From a checkpoint of a small transformer trained on Wikipedia: vocabulary 4396, a variant of Muon for these matrices.
MLP neurons of a small language model. Each row is named by its layer, matrix (up: input weights; down: output weights) and neuron, and shows model dimensions 64-191. Each number is 500 + 50 x the weight over its row's rms, rounded and kept within 0 to 999. Numbers have three digits each.
After each neuron's rows, "fires on" lists the tokens most often at its 100 highest values on Wikipedia text that the model never trained on.

L3.up401:501440427533592481530480607594458536451435450483453568519527457495538517448578557477508528456530530444501466475591459540515435422558530549515542486505589513472484477494388505542525423444448415394470545524457485483408530517597522532409450519460520454474408543523449492511570495472603482513522426551561512490493434460533528552421527463506514588524453525453485542445552500533418517492473
L3.down401:486556446498554505464447511560447470567422467421460529561572556548434602431467421558502552569522505617419391479464520467551478606492462540503506396493499519507525465471571442509522455506421456522538479459618487510511468452424456397509516478487471553479494499480492541468461474452550552440419516436521524542518557431537542564503505497544467491534515519527504493514520432598516502469414
fires on: "1", "trans", "con", "2", "in"

L4.up10:489452486433478460507452599466476581460500475508507448525415449548524481481529522475528440464493520551488486496500587484457455503465496513516583395493443521510522565535527499426559501423523441504460442479509511546501502485579419546474523404450485457404471475495507531449481500525526541563453523532456563473437557504551441512426517471447488491591567590572454424563521495513472459462479
L4.down10:483503432506512527522557521559520423485540488442548492482458543505533436594545462457532520436492470548447525616535452442553463479488505492498511565357466457410481446550440497553490568501516491517516539540516491456582482483524541405498521490494511483563515494500515489548468525516447494419439543451518448457533435526512566535439517494678597534408466455481541475553558459544500548528473
fires on: ", ", "\"", "The ", "ation "

L9.up486:597502613556489550536517462574477513503534457548465444562490633541482526485535440484497490527529540507466519446458510388510457471476411459494487472437535487535494528460503601396463501436583493572428503580537532496499534497478526534490520424477488554431496561493463455525490532488471494493570456478574517472449422501383391537486396523528490585607576546448489481442473534456485456446440
L9.down486:507475544359451495530563483514466518483461545514405526498482423538548485514527554592498521507477497461521535556480566571426461486518518450446415520520486451461523574520463564548482574554488549505556413556426486469496486536568448580492482481580493400521528539544505530575542541474555487447477522488552554516531506458523545498483585442500559473508444557409496491504486462615406511514594
fires on: ".", ",", "San "

L3.up753:559441612457579545455511526542514490588397421535512517463564462565506524560511548520412539452521620501494577548596486546503422574503435491591512495506462445597465463527445479508539522521660477480454437515520559448589537597497478486427460473545453575445499556484528509472562448465493504514482471485490525434456459476486456459485492469460529582576527449583446525504498436508509606533482
L3.down753:413462502499509495460509509600486484495577573527414505402514491591584489505522482421523449509486514456585536548514528473549476438550467553542483549457482525563498440505574562453518531565505397513508420413485553469455490494537560536498510425452520406513507564588509415474449440469508534497484504432519457441506475477461545602613468463468419496511449489488545500509392489543404453506420
fires on: "Sy", "sym", "ear", "ine ", "et"

L2.up232:549542430621527394502433529537518430448585587426526498483516475421491405479591452583526529512491417508479444484536503458493463472443469396461566543330511496499443507526530539540503518539366505490459433510446530443539538527583519544552523496577605596521476504501554505492469521393572475507478533522564531413494452536532587431488442583477457506544464538430556453461450484552501449452537
L2.down232:574406522462490502459519455410416461532469505565567481550579438594510576590427504506481522477553439497481537524531526458564530525555536515608503528551484490591512511489440412478584530550491551525544492511515441559466604437407535512461497515465409508431431534607556557469563526437422521420535562560471542385489516532472484551523451381495513513413577464522491463486411484470536548494610
fires on: "go", "ret", "play", "ext", "inst", "set"

L3.up129:539486491492463533547427426404545486558595495524547551425526421497544447472486422514523531572482510537504481509453577434466586475479419390541570435455526469493516595467504598515517453435607512454415550469507480466429434387473483496362544529452461441462446584566600435443505447474571569445530539550462549478498474524477537419576439564524481431570504419487527515542424520518493459543519
L3.down129:481502411487562596583424599486487589490407470464595528436535428467536478411432474523437543493503415529468582461575560493466544519480443492564583418547500539497506469525477560504556468514498559525513498533539487490441488503535490562471439507477489420580512470600478411463448369497514597382655521543458585544587529431509466491534464563470372534495483507469575440511411483469474436504512
fires on: "all", "G", "ey", "cel", "GE", "ter"

L4.up585:367532513565475542427549474539501510404569560469556441472538488462493398518482489586512548558550450480452442507455467519461511492436489454537423488548515415569496546554473507486506525472490513520508479522559411445527541514535624521515533523551565469408523536619549469517510484550406473535565493381405498509520609492476564448486478429560477538433467531504474482549536482429479483513421
L4.down585:536522410520520542499511412531502449475490519566470502498501572549453417468504449527547479620476350593555558461474504440444488560486542478465540509610474477557577492469636439485457545477539420445536489489438407562536489539449545473448594550484512517583495507555490553449490504496446448499457538378487501484462532343497574521450509401556528522534597435525614537418441473500386515519498
fires on: "\n\n", "am", "m", "as", "rem", "ym"

L3.up863:633509528502547392437506464482460450454541561597460539494463474535489495536501476364499556488478504568522618584467557355556475491432531538481516486541409503542423480559467442537491426462563497563579500523571474474553398514548491509559424498432484481483515445504557489576378561429432484517543565431469408453532454519567489562512546506497555545410571531575543405530596553516454314537448
L3.down863:430536567545473550578416523444502513402486565513545500570542490448524531443572556551487487500435551513458424299520524534583526548495504450547589518532539431486530512468487494533489538575413400490533502440465490468544437508474488369476504480621572489518481516462464555442553514450593575501620455558513511625448534489526486396452477529494542485526409535376500487537525482522600497579502
fires on: "on ", "company ", "station ", "_{", "her ", "project "

L9.up407:520509591514395468510554531464516473446513449526572533470544577491503536487522482432479489510484493536401491536493498534404477553562513589454590543524457452526541535455511554502407511470473512523523520487572521505522439538540541533462530503476460509429483513528473481500457433491587536470578528503544456450490399517483440505549538457487489449505481528502464427585516431456494446485425
L9.down407:539558460565550456425459488524522503427497510490441470426488504445520515536595498507508469481505515535550464422531422452592596544506571476503482403527579548431562509528508516527516502491523460469583539436511427436402505508463481514479568445524487477489497418480409535542457608522502472475494553542442635461488504484506595500443468464495479507525508522548492502500547515525517542526522
fires on: "it ", ", ", "he ", "y", "th", ":"

L4.up924:491468473444516485492459501525473508534554450542488503504533552393518523544528438453479568537393488516525507460488604569371565485497565527408495508483536485547580473502532609481504526554438513507498447497607543492511507471480395520466487514595526554497512504533406597483537494493511497483441572513581455402525505451461570394524338526501593502507475473473441444435559529587453459461479
L4.down924:496484399533482644441535534561571521546449541540470486478442489406487359394482491464492576537539467531440479484524512551486433540522506473564440486524466502498451556410489467522529449466473508477544468605446524475513630454505582465461480490453515594518422484512519563544552556546526513453453596462433491580397449510436508540457534499480407517568547495498473449524542429473542470538443
fires on: "and ", "ath", "gan", "sugg"

L9.up740:552515489479496415560548514538591424407498565512424525438504521452547445493462481480554477382463463551448533481524624522528554490427455517504464522515493475499563543595515526491510567456523568553471459557400523567501515472550546507522566504416530527469540533551460518496462494547516540554533461510519395587589482523542480531434536539394474469495613411583491515528544529480559444406477
L9.down740:568422484448507498508598456352479422547510602498501541554460468535448478468523502533456453472561421489522500489492498587539511477477501407455495407602577562491497529475500478545587602475487451466456515555527533599404572464420475526581503395469518542538331464510428487506527414487498456508597468494476568514519516546532462507510569462480456500487420535518485609450567453479580456485498
fires on: "an ", "t", "sh", "ing "

L3.up45:488465503513598444474533425500468536587537518442528527522530465485489517456463558517438533491469512489526529505537479443558576486495482491519541465549521483542476404505484456449482524465552567469464422460535452408485544497552507455480521543496410536543457485479553440578456569402475539508461434548492460515509460526465492591492468566556541508571571376543502429503520385519544486552579
L3.down45:483527454486543491508526493458497504549545450472463474570507483421560511449527435547643503432587558535545462524525481482484551529514443553467459508547434564610532480361455489456587564631463486464519466431428543511483526445515553526528613510461540499468537489467442488487494419517459528481433470457406517477510410555369403470570558457578463522579410560527508476533437504498492457604510
fires on: "P", "igital ", "ization ", "al", "ission"

L3.up737:436484507482418483546497452551511414489614436517436504501462457516516439509534563442505465537450555530593476459470567391521507534506510426527511570521500579419499570574492517464498551605474437530425498472491519455486556482505529536475481549648510511568470402499505474529445459455379475502503607533430440494470481602488536511442471453507476449495514499491570474502416505484516430471433
L3.down737:433587542442515580512504507503500584464456489398486488556454515573455585484537530516462477415519360435409425564508468559488527449444424520437425480509494556571448486580484529539526556477492498450607547478509548468560459496493449400449512438485565520440448574507526610571513507566631540443475463391501512446532509411473368424560531477513532503486536479436568562558529591493534514562508
fires on: "with ", ",", ", ", "; ", "/", "in "

L2.up447:606492530475533444474526565482513522466550575469519476584597540475515454548550514517528603602438599555488487530427418424460475551512544475461503490494521473504443454541520485437454491583440474507449524478470502531622526533635433487477486566429514473473486543496493512378512535533564573492548520542511534548550507459440477517473561556533443493552556432528567440458456482573542422517527
L2.down447:500432444469600396581484443473515521399497468528519474547584550494542486527426440521521413552534473530445466556529545490570538554492486416463534544430546518537464481581459510513543533481511495506508469477477499536526476542501480468590614465520580495431436448453516482522431510490454545479518484483454545625474618437469460541407498530456478471428492518539508555518533434543395504418456
fires on: "ap", "om", "im", "Ap", "dem", "ter"

L9.up898:510473481481418508569448538490482519555492534594575483514449566570479528588530439532605507434432525502515466497425465532634503511555556496468393494555477539499450461480482468497539559432482555491479495465534445549570477482479548570459498476501426534551487444487547594533468415474472504539472570517526533490453456482514504553549514562499424545584472519519489446529346634432501468517506
L9.down898:425553418457574460493480489540476508521545457537516493577539385495534453436552456494484441498541513564486514543533513471478530538525432451546506535501473477503487490413591505467418451482449547516513529524554554407517503509527577439508543420435491503471454498520446430508476559499362432553580389448526502461627529498474477472452501589530536492526549481579618565482550499516479527496511
fires on: "| ", "(", "until ", ":", "- "

L9.up131:453490616504502431520463568472544450521466573462476544456518526453496345525529637620463506479529448541532465574468580585540530486449487481401525547499546519470431489447507540516464484537446535489507511486474461530475483543490571467514495541509493520523461548522527432519517469585527487474536395549568555438472570532512524492558554525488474511444500437579556516492589557518475397467442
L9.down131:521481516555467523453601568540508450475463561514550485433580486581465434561549518515484464495448403496515548462536646503398482559449419585458496495503582478512554456551462499426518463502462417520530451475474505472491488464502446480528538498390468491488518606430529478525487568471549537498492506484514496480516528491550538586534522510506587527491440524480489498548612467514545456484447
fires on: ".", "16", "13", "14"

L3.up714:460568383478478562568501505498472552503561571481509517492554525577493452548549683494465449387499466530519427480496442531527543463477530472494474487483501531534520438581501574520495498459441500458525522441455502564444533511441431628450579529491511500487415470524461530552498559504461516460457533595488527486479441491518532566490463508522461523561570500599470534560395480509524454514488
L3.down714:436517421470563502500481539432435473483550526519521457601508456468537548499487484458454511541416488477494493506447521447455527490484473474564479431464553501548493481561551552577445483499442581543570556508452510499480544501569495522444634540464577479528443560557527530516492495504449571491484577494557529386503393526492630508480407500454504502557501554539480517474483523455540476501473
fires on: "| ", "- ", "m ", ") "

L3.up672:497497575464473431519508559611554523511538524526496560458450362420625408530425430472493527460452569510448591475450488492461598469570498514452517406476550444510438508535501515553478460472556547481443449492530521485535470474569484443486503574536516548522530434410515460494508459494534515459512480533536448458404486518539512437571427473501465494472440536442549532585523431549565525453474
L3.down672:562598470477543496570415537446485491484537524464534606429545499465485585517588535509592517478544504496581567574459499484490440434539461521559447456524461494502517478581479486496536541532520529532526445564563475472488360502456387457456412537510498498555490452467433516506572479583505495507465503441531483566489452484543390510537466532482509438368467437601531590438480566498517489530485
fires on: "; ", "– ", "was ", "— ", "reti"

L3.up357:488443440580480530529468492452580452588516525532482506455486603528431489541331532490439501525495508496499573530516448484361546475539505445537586514501498527535521464370490541471616427536635419506484537475546402528382491420490495477439500519465518432576472534487504470405477481494476522482474539458568475530516557536575511505497508522543544517535454512534513522440455465503551458521483
L3.down357:541492411448571538597480411469553418503564537488470508528358560463609547491473441528495495518553398504515522498484440475529521532533437498485480499537417447534523429535494494419549577537479419457505437552494585444468527502582491486515502531388398544475516467500455519528534472578446401545491499560536457608521394607466587505459526580550420485577438488559494574436530604516532468503473
fires on: "where ", "which ", "of ", "y ", "le "

L3.up73:545552406516465505459425503449524480632545427487589507516520461561492585562425508487535490490520466556555447514445474502478496478460513430527465405522455525508494518461542466514569507502590500477552500504402423461421622514483469541502459433574508440558511472503541466455571529537531478465527440503534445462528547555479448466478412492513459455512592547517462531548503516563563527506563
L3.down73:428485450524549418594442402449518580596447493567565488423575525520504567473494490563495457449550463567520494562547545528526496505390489535426508583436573441500514493421505522518509488494561514519497523403505438498484477564512510512476505477455419385482539520447555346549490523527601493504473556405498532458515434554522499485537455334447499543532535507517524534522567511441556531519417
fires on: "where ", "car", "when ", "between ", "- ", "how "

L3.up339:482554494535573498397568540446492472426456473561513508472456516538436536511526521557589541463486428512544547456489457530556477531481548523485514384503611473499521570567559473502540522533570467518435511548500455496542444466537460496574532504532442522632544445519521408428432610414520465523542539492431550564521498497445451481396489483499502487528469574592528509535561399463494463449461
L3.down339:479442458425422469532482570478597575522450471436546510581508438424453515359534455549507601572462403482521503537480565475391519568393538491485571536471453455495510539447501487549444542510479461519497518490424521506429559567490534461516599554583474495602531438496529542463487493507424544568544537591480463471483512504438579494502472534565492549488537450494483527452455538472523489448463
fires on: "in", "on"

L2.up994:512451479488467525575521594522453501515536534503557459556462463581482508514500503457457569548443519569477567472644478431458631556552551462496583472516606538440473426506499552457538508548469464424461407432470513537494437420480512539511528420525482516566523547451424464547474511465496552498530526567519572566446510517554558519424528507474467542588506440458451511526490545510443510463559
L2.down994:508523539535568460451535555508600583480482584554511470530423496531450534422464558501498501460534483512514513495582435523481533419427478444490483396582623474442516500549469587482478453564552501446512447455438437517536552434521517531488433461487576479390512540521514601427478521538484479443519509506483433575521507452552492455553636473523453469497507555511414470543612499544470523538548
fires on: "201", "200", "202", "195", "198"

L9.up492:486479542559574498507459529442515465557404487505463344456504531472593524515551430531500547521492512535400566461470444577492524496559413517493463486409524593456483546530527537483504495558536482496523433444438395607489482481544574514455408489506496496455474449525472484510600509452451489553505484464467479597569436464528503484549551511568531504474562382544501570411477592518497510493421
L9.down492:476419398508531488530588541516638461462512552533550475453467445507483471532375566475567543514549466450505500556579486409513494443561454513509488576462535467423607424491552494532493505408569516506477559475543574435516529512389517563511490404492525525487507586504484575562548453497541497506508540463548455493465519429488494618465475503412414586526501500562488497486540508448514507511483
fires on: "c", "wh", "..", "unc", "r"

L4.up708:539442491527479478504491519523500546628533498463448389575412488493403459498525546421549482495586467467562516475442406380477553510508461462462581546566480463412532529519488514534506499512501458403532542472514465456509488535489494593459589451549479460455496454512476472560493544461544499503515477501470511456469458446450489466583522521498539545571473529538420549577500495539465461546550
L4.down708:419467542554494506472395451460511497501489560447477503588461488453457539398608444409577486527503404490482449426496530482472521422442469552418508503458557543476438475533464486548549449557539441525517547410461553469439404579514530499524507453586442490538539456413538573515437578549434561515442450497570511512468494485456508475475511496495403576572455527458458506483562551506423534470490
fires on: ", ", "os", "ropol", "ome"

L7.up850:459564471464435451544483538503546493542553512536550421561453481433445512430520435572514497407466525524465511507493544556513507525406518451496474421535478494600464459506506578437513447495444472473549602461464439553433463566468458437478478460543491528384489532501527549534440530578557562521505419474444417400563452496465513531422402505435514547509500420471474555376612601514511541472528
L7.down850:523441494541564531465467492460522571498483538470445510488491491548467483384401585423406498576495587512536444456521536502489449493514392509479513526492557570505519472457516410545573497413561490449432462526562533457498495380491575545462546484590496524571502494530548488514506495371422458560430543545619543558440556487424522433490560525523437506524529600505455538555474453652495510540524
fires on: ", ", "and "

L3.up68:504494440499517424500430448506383548538473500480581534567548497488507453570516529483452467515494535591514478455527479491457408433515502416442541472397481461584541475513523517598449482524491620517474528640471497484502549379563467561472536565523429527546586441502487561524477510478536480474434558520517456574444587528460443487560479526499461550500526486461554554485515505415567446456498
L3.down68:462439533504511473418453497549509452480531481501471418489434567398533526498504538505438457450515476465538491560464504492499411420581561497500472559454549541572509395431428488529540426469517550534588477472547352514550564496535453488513521594569550507558485441475440526482531576601537500550479540485574495460482486538453521539473517555475537602455510491496462547562489519464419498498539
fires on: "ent", "Ser", "V", "def", "oss", "posi"

L4.up508:501442437463492546467534479545504481496551519499508558527402601401562522517393594532453449491453454477553540486514590532477519544541540474433454595521418502402460485477535453468469476524530454567490460499492509466478481444517488518541547468549539499530504459520535504421506496476500550464433627430448488467530485536506509390590523479434448447471583398420527445459479449566501548540549
L4.down508:538564533452515471505448510449564479537503449449545404526559516513489448435559461514501553466461509547566477461524403526525569346515482564458575594464547417540528473489438563430471477494557427462534603440541495501501586438524464619596545508500519592453467538435504529567460480508535437494486440399573531512526556479512419483432495505503503446436537582491512585529536553477500476483514
fires on: ", ", ": ", "ember", "in "

L2.up899:517444533541436517471457554497482576430444459534469415556528499472522391540412566532501447583479506514557452598456538538541546534533565608479482491474529551500480580500532515395513530533516430451527507523561499500475508471563441520527416496548590461463456511527598453497622503570522460457520472477586574419529506474494484537542573535443403556574466404537584568539411505480545548554481
L2.down899:512510467501569490619502455569497454467472535558477524488513449564524501550431527508473477502529535466498421387577385463490469529538480537476574542530551520621460437558483456564484448484491432517533481522565514534575446415448478554534513515484585561469511491492454549489601571570492471478466483511456488565499559486422485527419534479503485558496480485485423502574564475456600448513602
fires on: "ath", "Ph", "J", "Ap", "ap"

L9.up65:498462499439549456577515523443585504497431479544477540432464483512409508470462567586441414440475497517435474487521546490522520546481433586448504547495523495447486499514556570432518464475427499537507430375594488585521633499407520612471426471553432487582504467624573568519566553499435488573532387503415480553528495537544537502540469560501494550514572492525587524472538484457439491553533
L9.down65:490504489613622539377477440544434488441515522574421467512511361547561504506546460499563538492458490466540452511508421460484559469481503481472502610532456542558448490509588548509492486526579489474627514520451526418521467571606550475447496522470532545432495478473495407509480433419494485534585594512444481516555486495508468445440584448502526513524490501465479500460518548473522464496455
fires on: ": ", "| ", "C", "and ", ", ", "– "

L2.up356:467547559450524575499378460472482554562567501406464416561421447479523487441524474479507493532545475463448410560489546565562502600472482378486419438430440496555522580489389506511570538468529468469530519449562438498457491552550487618471486429544529526489531598506603481569498447478501498396411597533437454403492445499501525529487552539520505423629508447548501537534463565517498522439490
L2.down356:556495524505498412452418487481404424532440554520411509508479611475530534496527483431475545487502484471444419530504534524410377390502502595472485480523551492439494501487500487562565518564475593493534533478466496526520462450361397532480532500485545477505503517489595473536531409516440543452538543432498458481544473551468510488452584506529504614487476524484434535464510553588454549486449
fires on: "fin", "these ", "this ", "high", "met", "med"

L4.up688:555508548433481492499553536460519487513501486400535455556508549441586448601539397498561530454492493500503524626492443493570547492453490432473443469536463459418433414519551522500529521479463548504586423504415470438624537503452519383632481480527519551545495455537592435530517507531491509479556447449473471413519526501570538453557395501516545493483518445453443579463531526482560506481446
L4.down688:487517470515491467529569428501468549496524526478482518473528398571472571454444584524528412570502591473573496339577506503453456478617571568529503492518517592570507547470507449601555434543546510555520539459567507416417494555510491537378557424537544430514402515534492499548546588577548491468392495540440518515501504459510498429486519487477480542569533535468545399442509503443450523483572
fires on: "op", "of", "en", "beg", "af", "off"

L7.up552:517511540415512461480532538444468592374417481493463474532545498519503530505518495449470541536472456579517573501496443587543601440487525450502529604563545507476504417585533568403622564517557520524421470448473532474418465471548504481506524539521515533447555565427612500513509580381460437419498505486477490537422512479552516451515483497553540445556440593526442527537661572532498390447500
L7.down552:523452443478413485453566473452531430459440421524450579555529514433485498487464432475482483559432481558494553414429564500520517548492476510515423388480554374445535426551425495487497545537551567598512439487405481379530569448534557541565566534483525582540545553579551584518517518491472496408550500447536538450508504509457505446505543480683453529439461506439484573576526541569496473522550
fires on: "200", "198", "om", "199", "196", "pro"

L3.up56:503484494554535540540547480471498511481448470506545502464449460456564489510486520497493520458512582553539449586515547497498481567447607504533457499448507377426509431458564517533645546519458508443415389574494493553489437462544438448496497489556471519446607606487635513444521538509527453477383433471491492514464429457578519434490591534507495535537508500523463541524556326527445451510447
L3.down56:463503448391519496511471521546496472448586546552515580470498539461491513492561528500409513477555464493467571476507614565583447498534525504511482514503467552559475485591551455497457481487429469535507517489476441605492482468522412514450593566556529517556460489544513453385512475528403534587458485543495535430531563471422449453441503473545457491409428526498443471532479550413543448441568
fires on: "al ", "est ", ": ", "\n\n", "um "

L2.up308:540383463509528621523471496434476528539427412455510530562462513534473472471461475547477496516453504560522488495542504556450463465443502508478506552509512551455433545545406456471458538426525551522490401492516438506408506394392501494419458509587456457517485541622511463540501550507469551451587536517425430564415476463546532634432427517589507508620543531533541489510594452524553508547489
L2.down308:458584584501492527506523541552484442427464491422490532434492597451480409491524595502456545440500508491530451559513579520476512489550604499424399550502491513542459480405521474555511456539513428390430451479409592458574474552453469507509436496533563514495479477474572500499507409508469472516494447516504455492480510485448500584475483530468468492586529495431457465385531483581513539466479
fires on: "br", "d", "conf", "previously ", "ren", "new "

L3.up617:578570559532530500435536458497522536452478546622557545613453508419478488536568457517439487463490609448444501468553429452493517493488510497524468465452571466506457497482548443497462450460525571425474502477513443573529464432501504414492463519495499470511435500465612504550606554462529533530594523540504609517472491534515533587525529485512496588496520501506465600415459515577430552532553
L3.down617:469536554531491561532479544420559481511490434494562540471398595493453523515485414521484477527469402476622489535496481586489513313529562487510481437571443529482362504504508553428496452581452510504491509552476548426516497515505460439578492449470501643510520577554455535403498415511489461524569550502553426502533556541423467452544431528537506546470647468482421504533381470460505490522491
fires on: ". ", "all ", "A ", ".", "one "

L2.up984:452571404506494433514558507523515510441492480520538483459491527463442461491461513552434541551501473607466444577485436446428418463541558424601496533629457449564649513478526505510559398549448497499549498588500499491562530458535510585492498537602495452489468503505560570515400526429516478455438563469478460564541526569550446481514485425499408499486501617648515568470494411515559543570590
L2.down984:496464513531484438576556408596511494458394531567594457413474559412526479516494488519433439548425497542491488476470491533492460544536473428459477456504409485520554476606484532486435556578478543492491526488557563475369537446535481571534462469471511446559537496540487549537469450625424525549515473493461536542462471548536541515521516550505526502434567473508523603520500468533486577563512
fires on: "which ", "\"", "$", "where ", "$\\", "aut"

L3.up546:522560490406543494542491546467482506473610474526509559493512453442453431480530434516524584517478571567437510476465560533563532512475431474449544546391479515550547548481491505503400532507448417404469521567457480517607605525522545489591524505481406496498447447618512431434522525424334490590474592501660509553529541550529482577490484467476474464561602495546508550522482465498485495552544
L3.down546:513531511509557510474401519569505522447499510509520487522479515429517511429476554504540354522508485500458589482559530516437495496490429519566607482488576576528550493433517579625563474523550550570522543477427445572542445439478454499457428537524435419553539526452452391529557431503591534535444414504504528458501448473456522514544596468414447452492510464519547531545417491405464509417423
fires on: "t", "ast", "und", "att", "ference "

L7.up753:470449486560483488390495540431558546554523530505522493406516451460528487522523523487596485503508509514519464413388608476472528491539469532443588501499505517525544582515463525537502548417483506568518605472474559424503577576540498485585510512488493571482443474493400418474421518521572427507549567489520476529524434530550498649605495487554522517525506535511446537444462524559425498453535
L7.down753:503491602401492505487492454507520541471543582536474445527521459470559424525450531514544536523560458541522493438486476468593510439499473422546497494513586563476539442568424540482458486605421451481523478505463502481470373422432523535466523519495504488487530466529558582460521462537489579464507483481473527522560494525452506432408473579398380447532387537530560526518601577496532469485387
fires on: "th", "y", "h", "land"

L2.up322:562483531590465544428522479438447426485481460368458549570462406550493519452451548578413439495487571535456524449501618596529450523480420519521442525461414438534472509473536496497551496508463486517500461522427539467503508496435531434581600413483571453470569457487525482456411539492487557570604551418485436514510523474485569441501551449488441447432495499488510529462510541542519573468463
L2.down322:456503460437486450530546532571610561536557549631546494473498513448528452556603461486586493541578419455489488481470380417469580456495503530531528489552519578484527508500448514495495516467576482489487498433514444515477511443513419496477441505541435492539495553527483444553459451524545457470422510544527510487443441478550480545538504512530543523583535451508462444555493437442511486539489
fires on: "=", "-", "C", "et ", "F", "out"

L7.up551:507522536490497575520518424515580444526501467441506573423510538526481497479475496484514513524552498499544538450447501420503507564439568461568486563451423500503535504578482410406540548412444450503527454471405529526477467491572449562467468519613524479446461472494438455501456533540425460507471574522578521534560533513536566479532380522491451504568523448588487471424560567472543538511540
L7.down551:510439542454541456507535485452582464423561538464520555490522471547547492616577445435442514515494565488440399562447437569612467545581565491452549452471466504459583484526425471594582580566493545545493434504484504460500598544552468547542484475459521452562487477504448476568527434482524502526482477535415520511532468399568586486500520503441449486502508477455473527505508519552521527540503
fires on: "an ", "his ", "| ", "el", "ch"

L4.up915:415495507449533574499414459568418463486423482456549477532555470508460411554491531410488514523463531362475505565548431519557486529468446482454425452443599490471410463589655457495575429423644518565529482565570481491563520560539465406478446518503457541556457534533582441485518470478434496499527492404485524486476441523512573399435501540547484491547589476492474560464533522542544531523507
L4.down915:487501470445448558430467521503578557471576548501585500519576574503537581442559499530497441490478471615474583426414559467543528521453450603442524571551449492544457431597510506506443447329528542438546513497467488493510467431514529477463431445541514494532410545503509483459545548501471493420503541553456487544512576469537476493486473514522503402555513398566494508555510489467467485492486
fires on: "av", "ob", "\n\n", "kn", "af", "op"

L4.up394:557476453472518467526532492439498464491461449490561423601521469536476429474569535351584450525521437508529485363501529425471567484382499482429576561457515458536479503505466474498480530490539509500510513531529491457491594542657517549552521424457508475457490499559461465479485517529533445487487525515559509398396458488464455480464531468446500466556486631469463474594456476590469497432380
L4.down394:454468484450526445503564590571543584525532530429471442543465498488461541469493434505469365450521448513480556480537493533592509523490363431532375602521487530494410465560531553453504498547533511504550537415491444570519435503499443491529504457558529442482440505527627541497497484524553532480468491451465335413524520525511456544560426551508509503456574488395501601500492441596552528549468
fires on: ", "

L9.up586:482511596612533499508445501485479572536509485497477547491427476510415517544520440478524556399493502499475516518541473450602517476528459533397516449479563476486518506436482508478513591508495525514445486499479433492429498419461550518454453479607406459537543486487481477507492526447534454438560539398453537506550401449509368578483464575513537512524450593415465501507499581570527548498431
L9.down586:398548548489425456448491525465451454555545517454514514569470554549529505393414475498508501486531486441512522495506493478494480502499503449577507475549525484514583494459564534547473501585509521483512560521480622509551417574474582464472496593537608498447494555510549435463515493494485499463434550441466424503463571500429520459521478353461476596473462648434494506537484473476387474484579
fires on: "dis", "ro", "r", "d", ",", "ra"

L9.up754:459489451494444433523530563493499437449494499533456480404515527451444484453509500559532447433563552563392422446503511531548454495529446431498496590456492483497437485463568476496475433479625567550463414411435463537412542478545454506513554436527494417590514468503526497612510461451501473545527469535507477518523515463427537509524434544515527521498498528629550443476385483472464626505488
L9.down754:567473512582544556503464537511471548511527532465475475473509490466466476533492495507448556550510441483529570490462415462460475509444486454462472509604556517464419520570498499544539554429475448472414563524455549441520468459386561494497428548538515505451527581561451443674474564413549449507506508451545521536489580461463558540455604385514473489474557492485499503464548617517468524500515
fires on: "| ", "ou", ": ", "Wh", "Mac"

L4.up194:578482488428542529414528453476541506467527480468490444439540449462568464510525509471523504490431476577466571443469493464423568560413530537454514490498461578555560480557535449456513468532482506528461477539486482447460451603556418404560518564426532568428500520501495472518451458535479474490427575456520492453480555454524599474543498517546366585521561409405484547470421445598493557574507
L4.down194:467465507491380426470442419497576500471474601469559464404580555524498429501456451483516533570447508481475456430494459521587483496502522539559491537465428419572482414582471522475636555573524481513458576550397450547476509525518413489585568588368559443493546501458501480541408475504429444540465493571503474456495507434484458491458564554520415497550379517544434502466498535548381572542429
fires on: "of ", "m", "om", "rem", "im", "M"